Weights of a small transformer language model.
Size: 18 layers, MLP 896 GELU, 11.1M parameters.
Architecture: LayerNorm before each block, rotary positions, tied embeddings.
MLP neurons of a small language model. Each row is named by its layer, matrix (up: input weights) and neuron, and shows model dimensions 16-111. Each number is 500 + 40 x the weight over its row's rms, rounded and kept within 0 to 999. Numbers have three digits each.
After each neuron's rows, "fires in" lists the words (lower case) most often at its 100 highest values on Wikipedia text that the model never trained on; "fires on" lists the tokens most often at its 100 highest values on Wikipedia text that the model never trained on.

L3.up706:575443526485519458502474509508449542504515561493458530603548510533527464471465483560426503512493454525498438435535588486458429455449465512575448422501488488557580574516481467498491510533473492463509541507481477455525483480533467504485574510407517540478501525560496459499441558579476438496
fires in: "its", "these", "top", "loss"
fires on: " its", "a", " these", " top", "s"

L2.up37:566510513480522456510442488483479579436447480483533553557467428547561457518562504532564521498485422479442503470504565508536510480527547456450465519547495483475468495492454511417487514469469507541435509457507521473502533557575526418550479492471488431466515487444526510465541492530577516526
fires in: "by", "of"
fires on: " by", " of"

L3.up79:462556583475520449510469500470458513456554539559514572523541508523539485585550591521536500492506555537487453500562441413541474498486511536512462467433493483503490444547396540516525528484441481508416593490506514464481479484483480516511560467541504450503564487429500530548464515561467491522
fires in: "in", "were", "ft", "l", "peaked"
fires on: " In", " were", " T", " ft", " L"

L3.up225:487464469489442481510458435467538450473481461533536475500542486554520601532454563591542503439508549456459493528572441476581526567491415503479545482553563453494508518530587536513429522496491435499438457545441513509590517492465543422554528443602497469461524537561510450516463531505431505503
fires in: "not", "of", "later", "lars"
fires on: " not", " of", " Lar", " later"

L2.up815:499559604503416471515459531498575497515481461554444532408466470523521442509494442570498423463531563451507497478469513539558530580451481509525572504513525488448535453488577483459499533596519499510493455519507475446455516577471509457493485540482480481484485529455446497514503494495578516466
fires in: "his", "of", "their"
fires on: " his", " of", " their"

L8.up228:489457459483550551494552462502449546505498490424467486448494533438501500572454505494478494467511497483447421455495551556535500431465473498526516480498421546506530519517503429538516528535539542535476484522511534488556522499422483523494436518515409498576577527517492461493507516463508570538
fires in: "a", "has"
fires on: " a", " has"

L3.up795:489452526518533473532568553412502480518505496560471521482484514497489510515456491453536467431501502479533546488528552478532493429548477463441533522514471500476482519465493492545448532474551457464518456497452488553507488592424563495530574530546529583492552549509522490493461427529441590505
fires in: "to", "on", "as", "in"
fires on: " to", "al", "On", "As", "In", "is"

L2.up713:572463506483526536470454462547517514428542466524379428490532482475556508529501496440524525532500461511447454473537485544412459522526432452528481535475578500476513375503547548423552502556422462554521524509521597522503490441472446525526509491544454522618477485465482457531528507483529498570
fires in: "of", "mrs", "rsd", "factor"
fires on: " of", "s", "r", " R", " factor"

L2.up555:429498484421446525475442560496563501484491520472539480492504523517415545478443521549524512445524535478466496552524461470471436489463584578530510518558519451491546443444518472504514432542531516520462492553482483500512559475475438492532513548477545489600544413435529561436453530494524517442
fires in: "california", "world", "africa", "uganda", "usa", "republic"
fires on: " California", " World", " Africa", " Uganda", " USA", " Republic"

L10.up657:497523468523470468500476555538429500543530519446562499467493469513514426428535562526486538506515492472423507491456530553537540454521516473550518462518467553475558540440512529488569494501522523420536547503501527551507477508518525443586514564486518511488582502517500485496568532395509476429
fires in: "an"
fires on: " an", "sh"

L7.up687:542547513513440487476540497495511513470556480500492504478465443501516465472552458553503459454473579474451447414492498534454542493430511511536518446395449486540520455495487540555500542464473556439490489505461429537564407471479533587479514491545457510496492453506457529447570554493481458485
fires in: "an", "it"
fires on: " an", " It"

L2.up267:432531497480523450478516463400492506469470481459508480477485487495456500491475483453474530537454497472494446516488545506523468515502574530492541521541533540465587516498539458552563478530533496419481467564537577499536488503520472533490522483490483489430532515494428480510452437466578530527
fires in: "and"
fires on: " and", "g"

L7.up215:533546553426498425449490521553425567512522408453511407481475477532472507571519512468538521468477508518542528451546467485514449483556485445491441509508548483582499522498447482522464570467533470490468440438495545565544518491537538467497532494475570493508522513586484481445521563534475502579
fires in: "many", "several", "century", "by", "of", "other"
fires on: " many", " several", " century", " by", " of", " other"

L2.up253:474510515532487426471544432460477484524491518477518451518464551551443500485508515519515484468479522499531488543473527535424504560415505484512525447539479538511473487520553545525494516585501505502481503378482496502422465476485523483520397492486436471543532484507566464439509529579534479409
fires in: "with", "as"
fires on: " with", "ly", " as"

L6.up575:440588504501526508524482480546549425440512457467481532465533510479526539440491599498538506487511514463524489557541438469558477522497469556465503577495449521497418518602480498433533486490531534435453524564511525582529483469478506416517528536511523470529455441476475490449485569516524468394
fires in: "in", "drums"
fires on: " in", "d", " In"

L6.up396:507505495547555537439486463525506430434474463514495401533476430479490484419443507547541470464442576519504451447514548458549489447520553518522460519537471511530540517547540530524448432517555513446465488529557526433525501515551446503496519492469465442456513519512519527458446496467471501469
fires in: "and", "or"
fires on: " and", "U", " or", "A"

L4.up810:522539456514514470552524508489517529490493512460547493480435540561460470489530484575581478465491487469518416535556490474587574508495528535461510524521482509501550483453504481592484587505475489559521425477521527538532530509482517446501499529545420449429456559536451486521466466472450474470
fires in: "to", "during", "following", "up", "their", "into"
fires on: "ing", " to", "y", "ir", " up", "s"

L3.up326:552542478567486508473462423428426483469454412578414505496538460526496470540509562497507514531510462460520425434558504429540489495502504546480477549470478521495415462434520525497487529554473508574553539493563478503515488540469516456465466530427542475560429535545457539475574574493558455466
fires in: "of", "frédéric"
fires on: " of", "que", "ré", "Olympia", "ki"

L2.up311:550475458593495438498465499512547493421486522479467486499531566595446496482503468531505525459537485519481546523524529520494437441545405478482506563497466521459478556448436584508436519427435492526474442442511535555478502458445568472498453519445459531499461530443496531527499520528511529495
fires in: "of", "in"
fires on: " of", " in", "circ"

L8.up628:430522482540494466476534524492466570591548458528543505502560524473502472455559496412451495460451544517507471517500467545451459412514578493493429520469510538540498495427446560494519491511579515539535395490535504552529481534582475571535550439519514632524452583474443534510436471451458527502
fires in: "had", "order", "e", "fnumber", "failed", "schönberg"
fires on: " had", "e", " order", "er", "ber"

L2.up215:523484529380484490522550467510495526496427503499465487496527518497498407481521459543477485465527570459521451501496542480499518465517475518583476539433464461482485509429473469386450477492450511528485480575514468512573496503430519519498463505494527531423524505547540486516517535538546446519
fires in: "them", "it", "debut", "suburb", "itself", "footballer"
fires on: " them", " it", " suburb", " debut", " itself", " footballer"

L3.up508:534504494559499462447471489407552565500500494498392502494484492505541520548524506523442530514433500488602501579488479530471515518538522464507496466560560537438508465436470513533502523502486546491504473501624448502455465447480484510487478447489545492532390450518547518483492433451470518535
fires in: "of", "for", "distinguished", "winners"
fires on: " of", "ed", "s", "ing"

L2.up531:551434483415452461467437540469500441496466478491480477511500465541497532472561458451543522475527528582511443491502537510487452418503452536580476492501547454502520495524482523520458541527470543525485530486498550450541512536481493515472496505451495571519483510488406548475499476531451415505
fires in: "of", "to", "at", "xavier"
fires on: " of", " to", " at", " X"

L3.up436:456505504539504471435497409528487523550510490551542461483540504518535463501468476466511492463555481481522495492466546473432543478465537498458470501491538518481562493560533481507524478482510531386513443509463498513448501443488558538491453432493551551553471520549519437498472511567544496556
fires in: "an", "as", "just", "any", "https", "be"
fires on: " an", " as", "e", " just", " any"

L10.up82:530558566516538484544508464517527545523502429471557445471457498494476502499523535524507501457522456472456468517521436477514456504452490516470429518465536555571444426496497497526518472602427502470503488430506418567488536511451533533635536554506517532483500511458497486517452438510520489536
fires in: "has", "with", "in", "on", "by", "than"
fires on: " has", " with", " in", " on", " by"

L2.up839:537457460443540507576480487516521417551467465535487462506540472534432569529460401580505530480473495473579522508447474525534522547539503502502477491479515577562533484546485499480493492549532559464503497474449475492508489497534473506439504508575497439523489491488444585479429479456474470515
fires in: "by", "over", "as"
fires on: " by", " over", " as"

L2.up636:515544564536432553464532510473533487517455574511455553495554393533444499554483528537463442492471574529532487453566406510479475514476500518536453455472398505485519512522518480423455446506446495523481496482577580526510461504485568479455477434503437562505493562490481507511538498579464482542
fires in: "along", "of", "eng", "off", "on"
fires on: " along", " of", " ENG", " off", " on", " south"

L3.up799:563462412503459460439457526471503485502525554527474472474448463480498408530592564510544471576567558503468461499495526503558459462575535472488521559534519512542445514470533499484498502549568544563524465460590532427545502417537538566453482522502538497460518543510512490514534445469446517496
fires in: "of", "been", "more", "served", "other"
fires on: " of", "ed", " been", " more", " served", " other"

L3.up867:537504479501448479555528571560554440478473483518451497433542568447502570491519488511485575417470492475538461460402518502503520528505540530556556462512552594523489518442542507591474463498505516498451470499440486535480485536489481456587553589523472506489489403520564551528501515519470540499
fires in: "new", "arab", "as", "united", "middle", "at"
fires on: " New", " Middle", " Arab", " as", " at"

L3.up338:561488452502480480413492475513547492453475517548433475467539535437477457436535540548600405551549573510477488476460412549544463506476512448491498580448553578526482497462501457527512463481448527535496480506505534438531520448470528502525557554528453518551522469443568460490452401456495492485
fires in: "of", "more"
fires on: " of", " more", " Over", "5"

L2.up639:486550464514478362519501557575503466545493526475404487524463522558439565446424529503469447510548509409570503489480487518525500537429481528481501498494476462414456522484492564520470486518543479495492534476491486531486475528474462481484468587563522500476478456496454492469428510440503512461
fires in: "which", "cd", "regular"
fires on: " which", " CD", "ock", "star", "TV", "Regular"

L7.up325:470433501488484552448462491415446514433627495468542504423504508462584467577545471489457536470479536521497437481518539557511511472491466483474549424542463470528544529533468523507484557522518455443451409575459562496544470484525509514464480505455518483483539480526477493537484510465570472518
fires in: "an", "a", "the"
fires on: " an", " a", " con", " the"

L7.up559:506490476456460508444552542472491543553428445559476487550488477524458539514506476508506535506563523541506501511509523436491507467455463467498443494511470467476516487490524511402486562580545485493505437480462514503433454486506519517533520415478537487512455492480514507495579588525479517538
fires in: "and", "to", "but"
fires on: " and", " to", " but"

L3.up325:485459543520532483500551466530489446508485519542363564505477494409521424508535549494541446477550499510553562511487454468449536509589502418402529566432487491496543522588453502513504482511507551425475560527452529498465491541533519473463481571507491535488457468524503498458530443504516509480
fires in: "to", "not"
fires on: " to", " not"

L14.up137:529586452497507547476500454474455520486431524555508537532485459459505483509543525486480488570549514499517497434481514442517553536494476513453504519540490570527603486529443476529468411515435609501484417468485487457491567483495506555527467503506523500532521487496564555512506411453563536543
fires in: "have", "has", "had", "was", "is"
fires on: " have", " has", " had", " was", " is"

L8.up859:436495519531500503486621499528417573452471474521453494431515551449466587488490500465452461506507543538476494512509471541542474525532502540597437532525502557549516530535444541444574604553545492512466494514509504529468472495461432547505499436561503473523504512509592496483513526465530561478
fires in: "and", "check", "backing", "photographer"
fires on: " and", " check", " photograph", "ing"

L15.up661:486489565481490583481516567519459495474556483533499536462486515525502494588599487518488516533484517518483419506530506479503504547449567557521489585541496489431446471492520547423460495551471461562458487510508484541458594469537491519453539462578484499483501552426518455505507470561548512494
fires in: "in", "make"
fires on: " in", " make"

L3.up784:478500476398464559490541518533524521473506559517500536470465531460573540467503431498505535508576600550525426544450419561456515543455423479466487536427453530546496564489506492470474479534449492441472508492495583515498504463500522520478489500495476549514499429555488459411491450507495509409
fires in: "also", "located", "only", "situated", "seconds"
fires on: " also", " located", "s", " only", "ing", " situated"

L2.up89:516512588498502537472503501457529512534487433474469497491515488491483513510498515500541513512459550406500489526483542471540491455456535549506450454499502409465472421376408509459548514553512501536523478473492537548481469529479553462538449526555475495559429486454505542462511394525460450522
fires in: "of", "law", "entering", "move", "laws"
fires on: " of", "ing", " law", "ence", " move"

L8.up91:511450495503504527475448617528493471478563458533476512527508515461509481471550524536511532463571547552464506504526486495462530431470523537434478551490505505502492513469404504514498551514484513477476448528508442489510463477507496444532511466503523531491428395479507474473526487543451462471
fires in: "to", "would", "can"
fires on: " to", " would", " Pa", " can", "ing"

L2.up72:529508462468468466467491536484449588504508489505442468545485468510483539529558530541560527569606460478600491467455490496463479570557440549511501467542466517579537560515425516537486509538505471478517526527437488534458500501442493487500434506491487389550478521512514500526438507464486451560
fires in: "two", "between", "of", "with", "several"
fires on: " between", " of", " Two", " two", " With", "lo"

L3.up331:514428475511451573524581496486525514513455452559480519514464511450519549513600566469481499471449534492516485515511529514475581532530511476524523493518537536500477447470474480507536481537410599475448534467489472428498449511528539432540469511559556514480504510515582508505450498534512500550
fires in: "as", "liquidity", "dallas", "not", "like", "hard"
fires on: " as", " liquid", " Dallas", "s", " Sel"

L2.up219:502486482514480489415425535455481442473551530502515509528486525535528420441449535517495489497535482458548563495560502480564530538549482446499527546584524539537432487516482511491543547459551527478472510495553502528486489550490399465514491442528488465561494462561486488510506505471436530607
fires in: "been", "of", "between", "being", "known"
fires on: " been", " of", " between", " being", " among"

L4.up190:487498529562488427395533546514458496445491473561547506537552468483479516553400494508511417547516480521496498477517485584490502572463468435458476485428534508506478471440469452500471473497482521492494458539529528506498475517560527422467547524504464480520550524525496480499504556495613407556
fires in: "a", "the", "its", "sotheby"
fires on: " a", " the", " its", "th", "0", "the"

L7.up757:555498500459493471533531516476529487500539469514474547475452522518487455530502457474502500472475517526574481451429471504489553498502474479546544513456491474523499490512521521444463526556434522438506485594549525543449546535535488471482432470444496464503499477562462600523432508483528481511
fires in: "county", "township", "of"
fires on: " County", " Township", " Saint", " of"

L3.up348:467516528447530514486500537542455550552460452493487492423552450562527515486460482493539572493491476495534551503523457464435547536445504510500434525454488574445489528405471494535490557515461554497512524473464498410480455491469575470507423506525521547438469471501478544511518522499471515461
fires in: "there", "such", "this", "it"
fires on: " such", " there", " There", " this", " it"

L2.up255:489515460449515471427523493420496506515540430476445475451444528532455488465473498559498521454524438485512497530510545458505549467415524472585398551492491522505507508441473530510434572519488494548497563433439475520480508387520491520575489457524520535540518535385503510513494489521495562485
fires in: "in", "by", "within", "from"
fires on: " in", " by", " within", " from"

L15.up456:532527456473572495470479507572483619586522562524541499468545489502500483533500465490497576459498477485471491540492492453477515482521506587442442519484492608476494531519469522482469537461468517474472556454453521510507547542508504498579442436487471555527479416492554610460492473458496493531
fires in: "an"
fires on: " an", " An"

L8.up174:503505531481521484502514520514431454496457574582435480545499507472487470480454501490525553492523484575544522484452542518520542524488530496477562539470446489491527547486465505596553550474519489484582469472563497517502542491430493481463487557450473521439485444451507585461433596468439560453
fires in: "for", "2nd", "to", "be", "3rd"
fires on: " for", "nd", "rd", " to", " be", "th"

L10.up567:460504453458467515476491470523512472512480544489513502417460499528535522503481461543468482480484547515446531507545503496479397538485446457456448475581469422461526559439498475521478460508477536493483434470439491441444543570494539520519470510429483427459476471503452571490522468500513499463
fires in: "the", "this"
fires on: " the", " this"

L6.up635:467442498564560546494556592546485590456463565499489446531528499468500469481491541481509491478521568411576508490503492485445510506526532481487591466493559499445494473497455533488544514474495588484391498481452493523473437466462462541519454527484523420463494514423530528470488478511494443550
fires in: "as", "if"
fires on: " as", "ly", " if"

L10.up296:448483518491543488500465501489521525374523520534477525461618493499414508512557597507529502522486541550472557506517450481490508550489523497456457439450493531468495497459527470469456439531463519470549546418416507550496479449458510516479470558423486503530532464525515452514487609561446479531
fires in: "in"
fires on: " in", " South"

L6.up190:479510500475542413485497519513526540400500507526559413521475496502515548479501517535535513484423478436502462558486527488533485587571465566510505480513502428554532463485519481444493517463508543504475554507514537455527497416468477563489535576547484493449503496536432521445555540492408557475
fires in: "be", "also", "area", "now", "woman", "formerly"
fires on: " be", " also", " area", " now"

L3.up634:471478456476560475474506493519533515585533462512559516464511579497486518480514521546547448484541507474537507581455461562499515462489413523490483515488458497534552504422515485496439522516492533489484532511473519518432505374422499523537470524532541491566480536497459547474523528496474516559
fires in: "county", "no", "franchise", "orlando"
fires on: " County", " No", "3", " franchise", " Orlando"

L2.up187:466486506461562432500494430487486474474463502520551538538409465610558444477571530483488466516526580510469466412446439551516508507439470471540458452575483451529509447533496548487499492512438500461438499480531482495572545533470528524611455471448473494546490548530516494491565470526490458494
fires in: "of", "other", "different", "remaining", "unusual"
fires on: " of", " other", " different", " remaining", "correct", " unusual"

L11.up7:478507465511523546545473435523493512510475527429459464516556571537530511496493454520462481475476469525553453534450532488499391542411503495511521419534479461523547489480569539517426481529544502460470506551419497408425450495443548436502454521472550445469480418505484524533485465559500451505
fires in: "a", "more", "very"
fires on: " a", " more", " very"

L11.up503:509470498427558432456508538508487529438480464596518536482516580513561457467546529464462498541494498495512517514504483469538455508523494436479419500536493557447558546539479541409547508502559559565419473533533437485527442522510486564530581435465425529530550465503558482482522410491528514477
fires in: "under", "as", "by", "with", "prime"
fires on: " under", " as", " by", " with", " over"

L7.up0:406448502494549494463478475465508454457496530534523471535517536581547467467476534440512513500517557511512521510423522441463550486535470519528508561494479463635537507442463569470464524459543415503482534490431544477574542529502487505465482530507457426599529435526498517504513540523409497520
fires in: "a"
fires on: " a", " A", "0", "ed", " H"

L6.up345:555522531478496517498535427513513572494456486499498555475490536557572436594476503511574530472453517547459476490523560481414483458457458499455525491510513531525492494527496500515575441535463576463514466517470522522476461574494506511467516548380545413517484543481428482508443527462531455482
fires in: "the", "his", "2018"
fires on: " the", " his", "0", "8", "1", "s"

L3.up563:494505506512504525463505492531440498491447512442433431438516451545442517480482510424452473480523527502523480514503561510576469510468510514492523515555476575511415472473513525603492503564532568465494518526480495546551476473477484512515505522513460455556514542448433519482465462468523550517
fires in: "the", "band", "j", "party", "album", "city"
fires on: " the", " J", " band", " City", "1", "j"